{
  "head_dim": 32,
  "d_mlp": 640,
  "activation": "gelu",
  "norm_place": "pre",
  "positions": "alibi",
  "attn_scale": 0.177,
  "init_std_up": 0.0395,
  "init_std_down": 0.00722,
  "optimizer": "adamw",
  "lr": 0.00185,
  "lr_head": 0.00732,
  "schedule": "wsd",
  "final_lr_fraction": 0.05
}
MLP neurons of a small language model. Each row is named by its layer, matrix (up: input weights; down: output weights) and neuron, and shows model dimensions 64-127. Each number is 128 + 32 x the weight over its row's rms, rounded and kept within 0 to 255.
Before each neuron's rows, "fires on" lists the tokens most often at its 100 highest values on Wikipedia text that the model never trained on.

fires on: "2", "g", "ions.", "time", "ged", "ics."
L2.up481 [116 123 132 149 149 117 127 116 136 139 128 106 125  81 132 113  88 166 126 148 174 199 171 185 137  88 159 143  59 173 104 113 106  85 152 146 173 142 126 174 197 134 117 132 107 134 149 126 112  35 126 153  88 169 159 154 124 160 131 134 154 100  76 176]
L2.down481 [159 138 145 113 116 135 134  98 117 153 136 186 173 168 110 125 160  71 124  96 118 116  86  65 155 141 102 120 176 112 188 113 127 148  85  97  94 108 126  95  80 164 169  93 132 141 127 131 113 161 136 106 107 136 107  93 131 123 153 111 101 120 157  54]

fires on: " K", " O'", ", K", " k", " Sch"
L3.up598 [ 96 205  81 127 216 131 132 147 124 102 174  96 164 145 109 156 112 155 125 166 147 127 178 133 150 104 126  83 126 130 173 139 133 167  90 173 140  51 124 172  92  89 122 165 169 130  77 136  98 120 142 150  98  74 185 103 130  92 117  86 106 131 155  82]
L3.down598 [ 89 125 112 107 131 151 125  73  57 144  79 110  97 142 148 147 138 145 104 150  66 132 162 130 166 141 111 169 155 137 156 149 107 123 108 119  89 157 121 147 124  55  86 110  88 145 176 157 150  99 184 119 169 116 112 109  96 139 142 135 114  80 107 114]

fires on: ", Ch", " | D", " | Ch", ", D", ", or"
L2.up244 [129 154 122 170 144  79  51  96 117 106 174 168 208 172  87 180 150 147 121 142 131 126 144 125 154  85  66 135 154 144 129 182 112 110 109 187 110 134 120 129 188 144 108 107 158  99  63 119 131 101 136  98 127 129 131 139 142  98 149 133 152 153 108  75]
L2.down244 [119 101 115 115 128 156 152 153 172  84  50  84 148 117 135 104 149 157 123 141 115  99  83 124 102 149 104 139 122 145  89 121 119 133 129 116 165 163 130 155  50 146  99 160 130 130 156 195 127 134 198 178 126 126 120  96 127 117 182 109  74 144 183 118]

fires on: "or", "ator", "acter", "ir"
L6.up460 [169 145 143  86 105 102 123 149 206  98 149 157 155 133 150 133 180  89  83 187 137 108 161 158 118 148 135 105 106 174 113  79 131 128 118 155 213 115 162 151  77 111 140 127 148 111  65 131 120 166 162  62 124 117 128 184 193  97 141 135  91 185  84  81]
L6.down460 [112 137  88 203 129  98 131 101 108 124  90 160 111 112 116 109 103 160 166 146 105 163 140  89 139 146 186 171 133  90 111 133 175 178 148 120 122 129 128 121 133  89 159 101  99 174 201 118  58  76 103 155 140 140 115 113  88 135 143 154  87 107 116 137]

fires on: "ity", "ina", "age", "ice", " family"
L3.up517 [120 113  66  96 135 114 108  69 150  98 122 110 189 147 132  86 161  99 121 152 143 150 122 102  89 124 138 127 183 144 161 148 130 107 184 117 148 131 129 100 115 212 118 162 109  90 102  79  89 151 103 103 146 109 148 198 122 147 133 144 138 153 154 116]
L3.down517 [138 120 165 184 112 137 147 220 125 145 128 138  99 119 155 162 111 130 129 118 108 104 135 176 160 134 137 127  66 113  76 128  98 157  94 148 122 119 114 135 122  45 134 124 142 171 134 193 144  78 160 128 136 133 109  54 136 131 124  83 127 124 103 126]

fires on: " =", "=", "= "
L8.up500 [121 190 170 131 128 156 102 147 119 143 103 121 133 104  47  73 105 168 123 132  96 156 109 163 155 145 134 161 158  86 104 101 147 125  73 122 166 126 130 135 165 154 113 152 106 160 136 170  97 147  95 155 142 136 171  87 128  86 152 112 108  82  76 111]
L8.down500 [ 58  81 165 129 129  97 210 153  76 142 116 116 166 121  88 168 100 122 120 173 161 121 109 154 162  82 154  91 116 187 104 142 102 126 108 152  42 151  91 246 128 110 161 144 167 116 113 138  77 167 151 117 203 133  69 145 150 129 128 171  98 158 119 149]

fires on: " G", " by", "1", "- G", " to"
L10.up63 [ 99 144 163 126 152 135 127 129 153 164  81 158 141 115 161 161 131 185  90 193 145 189  75 121 166 102 115 102 111 119  88 125 132 161 162 154 135 137 118 133  87  69 107  47 134 103 151 180 145 153 137 110  88  84 160  95 114 158 168 119 159 157 137 121]
L10.down63 [142 163 126 140 100  95  88 141 112 140 190 133 145  65 108 124 142 112 132  81 166 108 148 132 106  86 168 162 115 191 127 169 136 110 116 108 121 149 145 153 181 106  77 141 120 100 139 125 161  93 119 121 184 127 183 144  97 155 107 169 159  59 107 174]

fires on: "ck", "eld", " Land", " Play", " | St", "stad"
L2.up237 [137 168 115 109 123  74 172 141 174 153 158 128 100 159 107 143 162 146 126 124 159 122 141 164 152  47 169  86 135 131 109 112 152 168 179  84 150 108 127 167 165  84 138 106  95 142 121 116 127 111 125 132  86  87 169  85 102  75 127 144 176 169 126 129]
L2.down237 [109 136  66 156 170 178 137 156 136 150  44 119 162 107 122 146  86 116  99 165 119 130 130  69 149 153 103 155 133 135 131 123 107  89  49 131  88 103 127  84 118 130 103 113 141 121 128 110 119 143 180 133 103 152 112 121 148 177 140 151 105 103 171 156]

fires on: "on", "ence", "ents", "ulation", "ony"
L2.up139 [ 98 112 134  50 182 107 121  92 226 183 171  89 111 227 129 146 150 134 108 134 157 172 155 113 151 146 113 116  99 171 143 127 172  99 100 123 198 158 153 139 145 170 134 154 115 139  65 142 122  61 140 164 108 126 186 130 168 162 122  77  84 155 119 112]
L2.down139 [177 123 166 170  99  98 125 159  70  70  86 125 128  31 121  82 108  78 127 120 123  76  74 172 107 134 160 122 173  74 114 108  63 140 158 116  81 108 128 116 103 122 132  76 138 121 205 136 135 148 108  69 112 156  83 169  71  75 136 157 167 115  93 174]

fires on: " (", "| ", "/", "- (", ") (", "_"
L9.up354 [121 151 160 118  89  86 119 149 123 117 149  97 137 167 109 119 132 167  59 122 136 117 160  90 132 160 122  54 102 201 198 117 138 163 120 116 137  85 164 167 146 107 142 145 155 162 177 120 159 111 168 103  96 140 183  78 198 114 153 131  84 192 124 157]
L9.down354 [ 98 122 111 140 201 108 134  96 157 123 123 183  78 116 114 157  90 125 145 119 126 102 130 167 114 108 121 164 123 171 159 103  90  77  70  61  94 135  94 149 101 126 110 120 138 161 100 101 175 125 162 109 150 122 134 141 109 119  97 156 160  84  91 195]

fires on: "al", "on", "als"
L2.up17 [126 108 131  82 170 180 110 112 167 109 132  98  98 151  61 118 165 116  73 116 226 144  90 113 162  97 146 104 163  95 157  86  74 120 140 104 156  92 127 113 170 102 136 154  83 170 136 137  98 113 106 188 127 130 204 163 135 170 106 120 107 130 173 128]
L2.down17 [101 133 117 157  85  73 139 175  86 131 108 116 147 108 156 133  65 117 169 169  58 121 127 172  86 154 141 138 136 163  96 114 119  66 131 157 115 173 107 179 126 140 179 135 143  41 132 119 168 128 170  76 144 122  59 149 122  85 191 145  96 185 116 116]

fires on: "ri", "he", "100", " bel", "ple", "se"
L4.up164 [177 160 131 124 144 108 143 130 104 189 127 136  87 140  84 182 131 132  80 143 145 122 117 130 118 159 157 141  94 119 137 100 179  82 161  65 127 163 134 135 175  78 118 100 117  72 109 136 177  92 104  83 157 192 107 169 111  82 153 169 164 122  76 115]
L4.down164 [ 52 117 143 143 118 210 101 126 145  83 146 150 136 131 168 137 181 132 112 106 131  69  82 115 163 117 139  97 156  96 103  85 125 159 125 128 152 113 114  57 104 152 124  93 101 163 186 143 118  84 151 162 129  86 113 108 110 131 117  35 128 127 123 194]

fires on: "\n\n"
L10.up622 [131 140 152 146  73 144 135 134 132 120 126 135  77 175  88 143 133 155 125  99 136 100  97  85 101 142 161 118 148 119 133 164 198  94 129 156 175  70 128 103  75  99 158 170 185  90  49 147 136 155 123  92 116 183 148 189 112 104 128 134 137 133 119 156]
L10.down622 [121 120  58 123 156 144 136 128 146 123 115  74 118 122 154 180 108  78 118 141 133 184 138 179 109 121 108 153 120 181 137  64 137 185 126 122 142 153 125 195 171 105 188 123  78 102 134 151 178 103 174 134 125  86 143 122 229 125 149 127 102 124 129 104]

fires on: ").", ") | ", " t", "6", " major"
L4.up493 [101 132 128 142 185 210 154 119 125 152 182 191 148  94 129  99  89 185 143 112 151 100 100  56  96 137 137 131 102 165 120 103 134 171  93  96 139 149  93 113 149 134 120 138 138 150  90 153 118 120 153 110 143 101 107 164 147  88 191  96  54 102 170 127]
L4.down493 [189  87 138 109  98  69 151 165 122 113 128 119 119 143 117  97 168 144 155 142  59 133 122 171 200 101 141 134 156 107 140 128 117 139 130 148 160 127 144 163  63 125  59  84 140 113  94 120 108 143  98 118 139 165 124  99 113 155  88 155 185 119 115 183]

fires on: "\n", "| ", " L", "th", " | Pld | W"
L10.up575 [ 91 137  88  81 127 138 138 109 164 151 113  97 131  96 129  96 157 117 114 169 136 141 112 148 175 140 111 128  43 144 162 122 123 143 102 134 171  29 101 190 118 146  99 197 142 106 127 153 150 105 128  96  59  92 112 129 155  80 120  88 186 112 144  98]
L10.down575 [124 105 132 156 162 176 150 139 173  91 106 181 143  75 167 124 189  99 110 163 134 121 156 166 152  77 144  95 146 131  92 101  67  96 167 156 132 178 148 124 165 130 111 154 192 132 131 128  58 199 150 119 112 114 136 161 139 109 148 131 171 136 124 170]

fires on: " | May ", " | ", " On ", "oss | ", " | April ", " November "
L9.up194 [109 128 157  87 137 115 150 143  80 168 117 135 181  90 137 126 108 161  13 150 142  73 174 125 122 108 168 174 102 116  97 122 128 108  96 139 135  65 109 207 107  73 130 106 137 152 146 149  81 144 102  81 105 144 154 130 168 154 140 122 100 146 116 101]
L9.down194 [135 145 149 134  34 119 184 154 119 163 158 164 118 113 109 196 128 124 121 115  72 102 191 183 109 156 100 122 155 106 115 107 125 133 151 120 100 114 148  98 165 173  95 107  49 129 145 193 115 146 162 105  72 129 134 118 143 134 147 161 109 118 102 131]

fires on: " He", "ps", " Ball", "ru", " Se"
L2.up515 [124  96 208 125  94 114 120 104 108 166 126 101 138 145  62 117 101 114 120 166 200  90 186 174  95 122 121  77 113 143 176 155 129 123 120 130 161 150 207 162 141 153 175 126 132  76 150 126  94 124 103 181  59 165  96  93 147 149 177 205 122 102 107 129]
L2.down515 [163 132  80 146 137 137 119 133 136 117 115 139 139 112 141 130 117 175 108 116  72 130 137 143 150 118 110 150 166 135  58  56 156  82 168 127 160  87 108 136 101 117  74 113 116 161 148 161 173 125 145  70 157 156  86 162 170 160 134 160 150 102  94  78]

fires on: " | AUS", ", he", " | ITA", " | USA", " | ESP", " with an"
L4.up394 [126 108 124 186  90  72 136 115 165 147 102 141 126 119 133 181 202 131  88 170 182 146 151 141 137 110  99  99 111 154 106 129 138  95 158 120 131 151 149 130 188 117 143 137 101 122 142 129 135 132 113  88 116 134 138  68 135 132 159 116 160 134  91 138]
L4.down394 [ 72 122 140 111 196 151 153 136 110 134 114 128  91 166 100 121  55 125 141  71  56  78 135 157 126 143 156 124 142  75 145 146 136 176  88 139 102 105  97  73  99 112  89 129 144 119  99  92 108 106 142 158 146 118 102 150 105 122 157 178 145 105 160 159]

fires on: " K", " S", " M", "a B", " O'", " L"
L6.up422 [ 86 161 177 114 143 106 150 147  73  98 184  73 133 129  68 120  82 157 143 170 138 115 183 169 140 108 151  82  72 103 140 170 142 158 104 117 137  78 113 186  86 137  73 107 233 112  99 141 126 110 100 149 134 122 137 124 110  96 129  74  79 134 112 152]
L6.down422 [124 156 118 123 187 133 116 102 136 142  89 104 133 133  68 158  66  89 132 129 142 104 122 131 149 147 132 151 127 157 125  65 125 121 175 123 131 123 125 113 102 129 102 158  77  96 127 134  93 114 154 141  96 112 188 146 156 131 103 161 151 140 128 101]

fires on: " (", " \"", " re", "—", "s ("
L12.up437 [176 190 163 110 137 139  76 146 117 114  86 168 115 124 138 158 100 104  69  96 154 127 158 130  96 101 121  46 115 134 143 158 128  69  95  59 150 117 127 117 182 100 113 126 127 201  91 144 128 160 181 123 123 133 149 135 157 154 144 140 136 158 105 191]
L12.down437 [170 155 127  71 169 123 112 171 161 114 127 170 107 116 123  95 141  97 115 111 141 134 134 108  88 133 160 120 127 181 206 125 118  52 117 104 144 110 137  89 137 145 155 102 116 170 112 125 161 129 167 144  77 141 114 172 120 121 117 181  65 200 168 158]

fires on: " he was", " was a", " a ", " | ", ", he was", ") "
L9.up269 [144 153 147 163 120 148 130 107  82 203 147 129 130 149 133 119  95 160  95  93 107 107 101 106 160 111 127  96 116 138 156 132 131 139  67  96 100 141 111 125 115 116  78 145  90 140 165 119 132 123 148 109 124 122 135 119 159 218 187  86 162 156  74  68]
L9.down269 [132 158 101 181 126 147 149 169 106  83 138 109 144  84 135 102  84 119 141  87 125 121 116 128 127 127  71 105 152 136 123 160 121 121 123 107  66 137  93 164  71 158 102 150  95 163 111 171 109 140 135 143 145 142  88  97 142 148 115 255 153 124 113  96]

fires on: " to ", "°", "ing to", "ed to", " to"
L6.up370 [137 138 184 146  83 105  85 133 104 161 140 130 150 102 128 128 117 128 147 140 156 184 135 140 147 156 152  62  71  73 153 150 160  62 115 170 126 179 143 166 147  77 106 140 107  68 111 156 108 124  96 104  94 157 161 135 140  84 149 154 160 149 117 112]
L6.down370 [111 174  91 167 169 117 151  76 130 142 141 114 123 128 102 192 134 184 112 121 113 152 135 139  61 136 115 133 113 138 169 148  97 135  78 118 131 101  94 122 106 160  66 146 137  98 192 163 142 100 121 111  77 147 109  85  87 173 111  99 163 106  81 139]

fires on: "ly", "ase", "arm", "il", "ure"
L3.up211 [132  86 158  63 153  96  85 104 150 124 157 142 130 199 163 119 127 161 106 174 130 119 121 135 112 126 159 161 121 184 171  88  75 117 141  98 113  92 166 124 113 162 159 140 101  39 143 156 122 101 112 168  90 197 105 186 159 117 177 117  91 151 117 122]
L3.down211 [134 125 109 144 122 172 131 152 139 165 109 139 148  60  77 137 144 127 107 129 133 165 134 109 125 132 107  90 127  87 126 109 167 113 121 126 168 134 112 131 129 106 110  86 172 196 107 130 137 159 121 116 133 139 136 105 118 140  76  91 137  92 157 144]

fires on: "2", "sc", " Sc", "ec", " b", " UC"
L8.up564 [133  83 208 157 162 129 156 133 123 205 125 130  83 129  61 142 145  77 152 142 112 135 108 136 119 141 112 124 149 115 122 154 114 165 130  86 113 150 145 159 115 115 126 185 176 123 108 184 101 249  88 156 143 156 156 142 176 155 181 137  99 104 113 162]
L8.down564 [ 95 119  78 116 108 102 126 141 134 107 146 111 154 132 161 171 118 143  51 102 170 111 139 200 160 147 123 131 134 114 131  91 106 137  70 176  92 132 149 183 138 112 124  58  90 135 124 127 123  76 109 153  90 152 150 115  58 127  96 154 121 161 128 115]

fires on: " to", " C", " by", " to the", " at C"
L8.up81 [102 191 180  56  93 148 120 149 142 137 110 121 124 119  61 151 129 173 101 189 132 147 144 224 123 126 126  47 133  92 129 142 106 166 142 129 134 134 172 120 146  95 184 114  96 186 127 126 113 165 119 142 136 142 171  82 121 131 130 123 133 137 109 140]
L8.down81 [112 153  90 177 171 138 120 128 140 162 124 155  94 166 150 132 109 158 157  62 175 102 131  85  98  93  81 133  97 158 165 160 128 104 173 108 113 123 105 207 133  94  80 107 118 131 129 101 198 136 200  96 133 125 117 142 147 146  77 140 150 116  91  89]

fires on: " William", " Kh", ", The", ", D", "-D", ", E"
L2.up265 [118 157 166 179 109  92 105 145 143 155 161 140 199 160  78 150 147 109 129 126 158 169 131 149 134 128 100 111 154 140 125 143  82 116 119 151 150 137 157 148 157 112 178 130 156 110  93 125 129  97  69 125 113 136 183 104 162  96 171 109 142 204 115 154]
L2.down265 [111 123 103  65 197 169 114 117 119 135  85 104  89 136 115  99 108 148  73  90  64 111 115  46 137 158 165 155 129 156 157 101 188 182 107 113 144  85  86 113  90 140  70 119 115 124 133 101  95 124 118 135 160 104 107 148  82 142 129  96 138 124 156 116]

fires on: " years", "iv", "im", "ics", "is"
L3.up222 [143 122  82  85 114 173 175 163  78 136 113 155 116  71 120 116 169  65 129  80 168 133 132 117 164 129 151 126 140 144 123 115 132 129 160 145 145 117  87 140 170 154 115 137 151 136 109 159 131 151 127 127 124 132 150 148 107 142 123  79  80 104 131  86]
L3.down222 [123  78 168  94 139 101  95 137 176 145 139 118 111 168 138 156 103 156  91 148 107 112 108 165 173  93 150 161 173 175 149 134 126 136 106 136 140  82 157 110 132 112 170  99 117 155 125 143 144 110 106  97 130  84  75  70 146  93 152 165 138 185 146 204]

fires on: "ition", "ies.", "ze", "ry", "ters", "marine"
L2.up514 [141 133 127 148  97 109 154 146 104 121 130 115 149 139 150 157 103  97 114  39 165  84 139 153 101  83 161  95 117 127  94 113 152 137 112 143 177 121 178 162 142 159 147 130 125 101 105 118 141  85 116 105  91 131 166 166 140  87  97 120 105 181 114 154]
L2.down514 [107 108 102 120 162 136 101 105 168 153 150 108  91 145  98 135 159 148 121 246 106 173 104 115 129 166  83 149 133 162 177 157 105  88 191  79 112 164 115 131 132 104 125 117 114 132 154 136 123 192 122 126 117 134 131 155 131 148 152 175 159 121 132  79]

fires on: "."
L4.up391 [150 132 127 117 157 136 211 111 121 170 191 173 103 158  88  91 123  95 130 122 156 151 118  88 111  77 133 168 153 132  76 156 126 102 100  99 125 141 148 128 134 145 114 125  86 139 166 122 160 148 117 135  91  98 100 100 181 135 173 109 120 135 122 156]
L4.down391 [ 83 112 155 148 129  98 123 169 119 100 100 118 121 164 143 171 157 167 167 166 116 131 158 147 157 155 155 165 120 181 135 109 151 100 167 116 142 125 114  94 166 137  57 104 120 162  53 183 168 158 131 101 148 141 169 131 107 154  99 164 147 204 176 119]

fires on: " r", "100", " R", " pl", "- •", " stat"
L4.up105 [107 132 151 147  94 123 161 150  71 140 150 160  99 147 130 145 106 134 139 140 158 141  73 192  89 186 152 119 111  99  79 176 135  98  96  80 132 145 145 149  83 127 138 163  43 108 131 122 185 109 124  56 141 106 116 201 157 122 200 148 158 126  82 130]
L4.down105 [ 75  98 130  81  87 106 129 164 155  97 128  89 136  78 148 104 188 144 112  33 138 120 144  83 152 119  74 118 148 158 134 144 118 143 169 122 168 115 137  94 121 124 116 113 185 104 127 123  93 112 121 190 195 122 104  57  89 112 112 115 123 142 120 176]

fires on: "| ", ", ", " he was", " | L", "th", " In "
L10.up536 [110 134 106 103 100 141 140 114  93 152 145 110 184 100 177  92 157 137 108 102 140 174  77 124  96 113 123  85 120 144 135 185  73  79 151 111 163 138 125 157 169 158 109 188 109 113 131 148 120 146 118 112  80 126 123 168 161  89 126  67 143 109 147 117]
L10.down536 [170 134  91 177 134 101 133 116 146 106 154 113 139 157 133 165 139 112 134 161 104 146  96 105 127  88 178 106 199 108 100 156  69 130 154 145 103 154 118  95 128 173 146 137 123 114 102 128 124 128 163 122 192  57 160  48  87  99  93 192 126 136 128 120]

fires on: "e", ",", "s", "or", "o", "al"
L4.up431 [136 137 140  53 139 197 118 161 120 112 137 113 143  86 146 116 103 129  65 175 150 153 176 143 132  90 183 130 142 118 149 128 141 103 129 166 145  78 152 169 128 139 119 156 138 150 180  93  68  79 105 136 133 152 177 146 118 135 175 106 115 150 106 137]
L4.down431 [148 120 134 148 167  94 150 142 106 171 116 125 105 174 172  91 134 138 124 118  69 147 135 108 108 160 145 163 118 137  92  87 130 126 179  69 156 120  90  91 162 202 116 139  51  85 130 136 137 113 123  71 155 135  84 165  73 167 178  89 160 134  97 130]

fires on: "ic", "ics", "istics", "ich"
L3.up277 [108 142 117 117 101 150 100  39 107 103 105 107 162  89  93  96 127 119 169  91 160 141 165 193 178  82 135 138 161 105 119 113 115 101 164 119 194 163 165 154 107 138  91 124 101  75 108 108  97 167 133 152 128 171  96 110 138  79 118 211  96 165 103  93]
L3.down277 [167 117 132 175 143 119 136 188 169 179 160 110  87 144 168 146 119 117 110 123 108 116  57 128  74 152 130 119 134 157  59 151 162 161  97 141  30 124 111 111 154 108 172 164 125 154 102 184 163  99 144 104 151  63 173 112 106 175 150  56 167 132 162 161]

fires on: " =", "ru", "re", ") =", "ier", "="
L9.up232 [ 98 140 199 140  98 170 132  79 164 124 133 144 173 139  91 139 201 130 113 142 151  77 143 141 128 149 149 131 117 114  93 125 178 150 171 117  86 154 172 108 189 165  64 134  97 111  93 150 133 151 104 101  85 137 135 167 140  95 116 143 119 136 112 141]
L9.down232 [ 76  72 154  96  97 106 168 160  39  85  92 158 122 143  89 170 107 123 118 106 179 124 110 150 109 168 114 111  73  95 130 120 180 113 121 129 136 133 100 143 149 167 196 140 142 125 142 129  99 126 161 161 119 161 131 120 182 170  97 115 136  97 167 159]

fires on: "\n\n", " al", " tr", " R"
L12.up259 [138  74 113 151 143 119 151  25 167 103 109 104  58 126 142 146 114 184 141  99 116  90 123 110 126 121 165 158 130 102 122 171 113 101 112 143 164  78 179 123  59 112  90 142 148 124  51 128 144 149  77  47 145  79 115 161 159  99 174 128  78 123 165 118]
L12.down259 [169 115 111 152 135 129 120 194 156 169 172 132 192  96 100 122 107 163 121 147 155 172 106 145 148 126  98  95 122 174 124 116 125 155  92 136 130 161 107 158 190 107 132 203 126  97 148  88 107 143 156 146 155 130 176 133 154 116 128 106 117  83  91 103]

fires on: ":", "”", " married", "u", " W.", "an"
L2.up3 [103 180  86  84 132 130 144 125 123 156 148 151 178 101 106 132 120  90 132 172 147 177 154 127  93 153  73 105 134 151 139 138 100 130 133 152  87  93 147 113 170 138 125 113  86  77 101 143 122 153 132 156 139 141 120 104 126 152 104 175 114 170 158 182]
L2.down3 [184  98 150 175 123 162 118 113 118  95 124 121 104 186 178 105 137 141 143 137 139  87 119 121 177 117 167 125 115 143  99 136 153 129 139  96 163 136 100  88  70 169 111 136 163 188 147 133 130  76 112  72 135 106 136 171 133  96 158  78 129 103  83  33]

fires on: "c", " temple", "ă", "um", "ius", "u"
L4.up74 [139  88 178  82 168  85 146 172 106 149 141  87 216  93 146 139 110  79 152 139 175 137 110 164 124 134 118 153 146  90 141 146 160 147 101  54 102 142 178 148 121 126 149 121  90 170  82 145 103 123 121  92 100 115 132 146  93 177 104 129  89  82 143 121]
L4.down74 [ 98 165 104 150  91 112 144  96 103 164 105 149  16 186 150 134 129 179 103 127  86 139  97 131 120 121 112  79 100 112 135 124 139  86 123 147 140 106 138 127 108 117 155 139 183 116 139 110 239  90  74 190 164 139 150 114 115 102 116 126 164 181 167 134]

fires on: "ic", "is", "ian", "ics", "man", "rit"
L2.up202 [ 80 137 112 177 135 170 124  86 132 117 142  71 146 140 147  70 164 105 126  84 147 144 110 105 119 114 106 152 194 143  68 116  86  51 130 132 177 117 172 186 131 123  75 151 171  90 168 123 107  82 122 136  61 118 160 167 179 117 132 162 109  84 156 109]
L2.down202 [132 115 159  96  95  86 124 140 147 133 135 115  90  87 111 208 109 150 121 169 106 118 164 160 132 150 123 118 101 128 228 153 114 169 164 122  59 149 111  77 181 119 164 115  93 155 110 153 174 194 102 108 125 102 128 110  49 170 128  80 113 202 140 165]

fires on: "ay", "ound", "its", "est", "mond", "irth"
L2.up399 [111  60 124 166 223 130 128  97 169 155 135 115  96 115 109 120 202 144 167 125 141 148 127  98 108 127 156 171 109 168 182 103 146  93 171  88 142 119 168 132 133 138 162  66 107  73 117 121  48 134  66 102 107 105  87 115 134 138  74 119 123 138 100  79]
L2.down399 [172 192 141 133  50  84 160 148 110  86 117 109 199 140 131 143  64 122  77 149 150  82 105 164 171 127 115 121 194 118  75 108 132 136  95 183 101 166 113 109 129 132 159 151 130 178 117 140 172 124 188 151 144 146 212 157 121 121 177 123 153 101 133 175]

fires on: " place", " point", " exchange", "agua", " direction", "′"
L2.up96 [145 163 118 177 120  96 133 174  87 102 153 110 185 108 144  82 140  59 173 134 128 115 139 115 116 103 127 130 109 108 122 124 134  96 155 161 105 143 136  93  85 168 123 168 149 200 153 153  93 120 137 157  85 169 182 161 126  92 138 108 157 140 158 123]
L2.down96 [132  50 119 135 139 127 136 121 137 137 121 128  97 155 138 138 105 161  73 156 143 178  61 149 123 170 163 104 119 175 156 141 173 102 125  68 133  92 123 135 136  76 117  99 107  95  91 142 124 148 125 114 118 144  83  82 123 132 176 120  94 123 169  81]

fires on: "d", "as", "t", "ap", " season,"
L6.up626 [126 155 152  55 110  94  92 131 102 105  57 110 153 104 122 137 133 134 109  76 201 147 121 187 108  87 116 178  97 109 114 134 167 134 175 183 171 129 136 145 123 125 153 109 154 133 155 135 105 137  75 110 154  76 163 147 140 139 130 139  98 131 191  96]
L6.down626 [120 139 149 232 123 156 161 130 113 139 179 152 105 136 107 109 158 149 126 123  87  83 110 111 138 141  79  94  85 178 105 157 149  94 122  84  71 166 116 134 114 139 118 167 117 148 100 110 140  96 156 148  78 196  81 140 114 159 129 157 167  73  77  93]

fires on: "2", "3", "c", "ec", "erv"
L10.up162 [140  73 119  87 105 127 133  50 210 176 104 123 138  94 145 144 113  60 193 165  93 114 125 164 113 153 119  83  27 187  75  72 104 163 123 165 149 115 153 150 147  62 155 158 110 147 183 116  84 164  26 145 123  82 142 105 181 135 124 117 145 119 120 144]
L10.down162 [ 81 145 163 111 102 172 154 201 102  67 119 171 129 129  51 149 116 109 131  99 163 127 120 192 112 156  76 220 181 139 186 142  90 142 125 146 119 128 172 149 165 186 146 130 105  97  82 131 169  88 164 125 155 136 117 209 141 135 103  74 108 117  81 121]

fires on: ".", " him.", "or.", "an.", " them.", " time."
L6.up258 [111 129 150 110 173 133 126  86 140 144 190 128 160 177  42  61 103 121 168 122 132 112 143 152 112  98 104 105 144 113 164 105 108 131  96 124 126 162 145 139 111 153 132 144 151 151 146 140 170 174 137 157 126 157 136 177 171  67 154 149 125  88  94  99]
L6.down258 [121 151  88 116 117 136  98 173 140 135 150 125 111 169  82  94 128 133 139  83 123 101 101 192 198 122 120 128 154  79 125 114  96  66 140 115 136  91  95 146 145 153  91  84 194 149 130 147 148 151 108  99 255 208 147 155 138  71 127 211 112 106 132 140]

fires on: " also", ".", " was", " was also", " currently"
L4.up261 [130  92  90 137 153 165 135  69  84 185 177 178  93 124 104 117 128 183  99 138 132 133 104  99 125 116 156 147 124 179 163 133 115 122 166  92  91 111 144 122 153 159  95 102  71 175 106 109 181 118 125 121 113 114  89 109 171 125 135 137 138 112 142 182]
L4.down261 [153 122 157  65  86 113 111 152 142  74 137 142 154 219 182 140 187 100 144 118 107 162 105 146 144 153 130 148 146  79 143 107 116  92 133 196 150 119  93  79 122 176 132 165 169  83 117 161  63 135 127 140 153 112 164 155 108 139  89 137 124 141 131 141]

fires on: " B", " of the", " the", " of the B", " of B"
L9.up134 [100 135 145 227 128  87 113 133 110 182 166  92 194 134  87 106 145 139  98 116 150 129 194 163 135 113  77 113  59 158 182 189 134 136  78 115 129 130 188 150 131 103 135 134 159  60 126 132 116 145 155 122 113 110 151 106 108 116 172 131 103 154  67  66]
L9.down134 [108  80 130 127 182 129 143 177 173 115  87 145 136  96 120 131 121 132  99 109 129 118 113 131  37 111 152 160 174 132 112 113  93 126 168 101 137  72 144 121  87 176  76  81 109 151  99 144 153  47 168 158 159 123 142 135 135  59 116 146  81  98 210 136]